{
  "num_attention_heads": 5,
  "num_key_value_heads": 5,
  "intermediate_size": 2560,
  "norm": "layernorm",
  "positions": "learned",
  "bias": "all",
  "extras": ["capped logits"],
  "learning_rate": 0.0107,
  "max_seq_len": 1024,
  "max_steps": 3426
}
MLP neurons of a small language model. Each row is named by its layer, matrix (up: input weights) and neuron, and shows model dimensions 336-463. Each number is 50 + 12 x the weight over its row's rms, rounded and kept within 0 to 99.
After each neuron's rows, "fires on" lists the tokens most often at its 100 highest values on Wikipedia text that the model never trained on.

L5.up1076:69 66 41 71 77 50 26 34 76 37 45 50 50 50 39 51 60 46 67 39 51 59 45 59 22 58 60 60 65 41 63 42 60 66 65 58 55 44 57 63 51 23 35 61 63 65 58 55 45 47 44 43 70 34 53 66 53 55 59 49 32 45 48 48 53 62 44 69 58 65 29 65 30 56 26 36 28 46 65 27 53 36 46 63 54 70 58 44 36 53 72 59 47 62 43 51 45 51 55 49 28 44 63 65 52 59 65 55 58 69 47 61 24 48 37 44 36 31 61 41 66 48 52 53 43 66 60 71
fires on: " Cl", " cl", " sw", " wh"

L5.up713:44 79 37 44 47 50 47 40 53 48 46 56 61 48 30 60 57 59 25 37 42 67 47 56 59 64 76 50 50 50 53 30 54 38 68 23 45 48 33 49 42 46 59 40 47 67 45 66 60 60 52 59 53 36 59 32 41 79 62 52 35 68 64 57 35 48 41 33 44 47 45 65 34 31 55 50 61 75 42 46 44 46 18 59 43 66 71 56 65 41 43 50 57 50 50 47 37 51 41 40 49 41 60 52 51 39 49 66 64 52 51 56 33 85 44 16 68 50 62 53 46 37 59 54 55 53 41 50
fires on: " T", " t", "in", "an", "ran"

L5.up1084:22 52 46 52 44 49 35 42 42 48 41 51 67 46 75 55 49 69 54 55 64 49 55 63 48 73 52 57 46 66 65 72 75 42 55 44 56 56 50 43 72 41 37 70 54 41 48 53 39 43 51 37 60 58 47 39 66 64 52 31 63 55 61 39 47 54 49 32 25 48 49 80 65 53 51 69 60 33 49 46 56 58 55 30 30 43 56 64 52 38 36 28 55 34 68 41 42 55 55 46 41 28 53 70 57 24 59 28 34 51 46 28 37 52 48 52 66 39 43 50 72 52 39 74 47 41 62 46
fires on: " country", " Tom", " school", " town", "y", " institution"

L5.up1790:64 49 55 51 50 25 39 51 55 17 50 57 63 53 62 58 41 57 37 30 52 49 60 56 29 66 45 35 28 51 64 37 54 28 45 71 47 55 40 22 52 37 49 58 48 48 52 41 64 50 58 84 55 48 33 38 74 63 53 43 50 66 63 42 47 47 63 53 37 44 69 35 51 39 40 52 62 26 61 40 42 68 52 69 54 42 64 36 61 67 48 48 34 51 68 65 60 60 47 19 48 48 41 53 71 31 50 68 55 66 14 61 56 49 61 56 55 66 56 52 47 27 32 34 49 46 42 45
fires on: " September", "–", "I", " /", " October"

L5.up1139:52 41 34 48 41 50 40 47 36 76 48 69 59 21 50 75 48 54 00 51 57 61 67 43 62 42 53 66 57 51 60 34 44 62 44 45 52 48 41 70 39 63 47 32 47 51 59 38 43 57 65 39 51 51 66 54 44 39 52 44 54 50 60 44 69 68 47 46 43 41 48 53 37 40 36 50 44 64 50 42 41 45 30 44 42 54 53 50 52 30 51 38 47 66 38 67 72 58 52 48 41 22 40 46 47 48 37 51 69 55 52 50 46 57 37 54 63 67 42 49 53 29 63 35 33 61 55 58
fires on: " was", " V", " to", " re", " went", " and"

L5.up287:56 60 52 42 67 58 38 44 56 54 37 62 88 49 55 54 39 67 63 64 37 48 46 46 24 59 60 54 59 53 65 52 63 55 51 37 49 58 31 38 55 55 45 47 56 31 53 63 53 60 46 80 43 60 57 67 34 71 54 45 51 35 53 58 45 48 55 73 21 62 65 38 41 38 34 51 63 45 37 52 40 61 31 74 49 54 69 76 67 50 38 51 63 56 69 48 66 75 70 25 53 42 42 37 34 45 39 24 58 35 51 68 37 59 69 43 54 57 52 62 67 36 49 68 64 25 53 52
fires on: " c", " v", " des", " times", " as"

L5.up1050:50 37 48 49 63 56 63 60 32 60 46 29 54 45 41 56 42 59 60 66 42 53 56 55 57 39 41 49 26 52 50 51 64 40 47 43 36 55 37 74 46 32 30 20 56 50 41 63 58 57 56 37 85 43 47 38 54 41 33 70 32 54 40 53 61 53 62 37 75 69 64 44 37 72 51 35 74 46 49 53 51 64 70 55 58 52 61 64 48 60 47 61 33 53 62 50 61 54 52 58 42 70 47 73 55 55 28 40 46 33 47 44 58 52 38 71 55 49 54 33 42 68 44 37 71 42 56 31
fires on: ",", " March", " 18", " 11", " September", " 17"

L5.up2516:40 26 65 15 49 80 64 67 49 46 74 37 51 54 59 69 57 32 32 58 51 33 43 40 44 55 72 33 64 49 71 34 61 76 64 34 39 33 25 71 54 49 72 45 41 45 43 50 71 64 30 40 47 63 65 43 41 40 70 51 52 52 51 53 52 37 44 54 63 48 40 52 59 33 46 49 35 38 64 49 59 56 51 52 49 57 41 64 41 26 44 66 53 58 22 64 46 69 51 62 47 52 49 47 64 30 49 51 46 54 58 52 39 67 49 40 60 51 52 50 44 52 46 48 53 52 77 56
fires on: " re", " '", " Re", " in", " dis", "ym"

L5.up1635:45 43 53 48 48 52 50 39 30 60 39 58 66 28 54 30 47 55 52 48 77 52 15 78 80 51 44 67 52 49 73 41 33 58 52 21 39 52 48 54 58 49 59 52 53 55 36 52 53 55 62 41 39 63 46 66 31 44 43 37 32 51 44 36 58 65 39 37 80 47 37 32 72 33 62 28 61 23 58 51 44 46 41 66 71 66 54 52 41 34 53 60 59 49 57 48 37 53 34 23 58 93 42 44 64 51 61 41 67 38 41 29 52 58 38 40 37 48 48 61 48 58 80 51 45 64 44 73
fires on: "-", "CE", "aking", "ing"

L5.up2461:77 53 46 49 61 29 57 57 60 50 51 59 49 38 43 50 58 36 53 38 47 36 44 61 43 80 48 65 37 58 47 52 49 37 66 30 36 39 63 28 73 47 36 56 42 36 57 54 47 53 60 47 48 62 73 58 61 44 58 51 44 52 53 53 59 52 41 68 62 52 56 38 43 41 33 71 49 48 47 54 55 53 47 63 63 49 54 58 58 52 60 72 74 47 51 58 38 47 40 53 41 53 37 21 56 40 41 52 52 45 45 45 51 40 81 60 25 57 43 50 41 45 65 65 65 67 26 41
fires on: " this", " \"", "t", "om", " all", "p"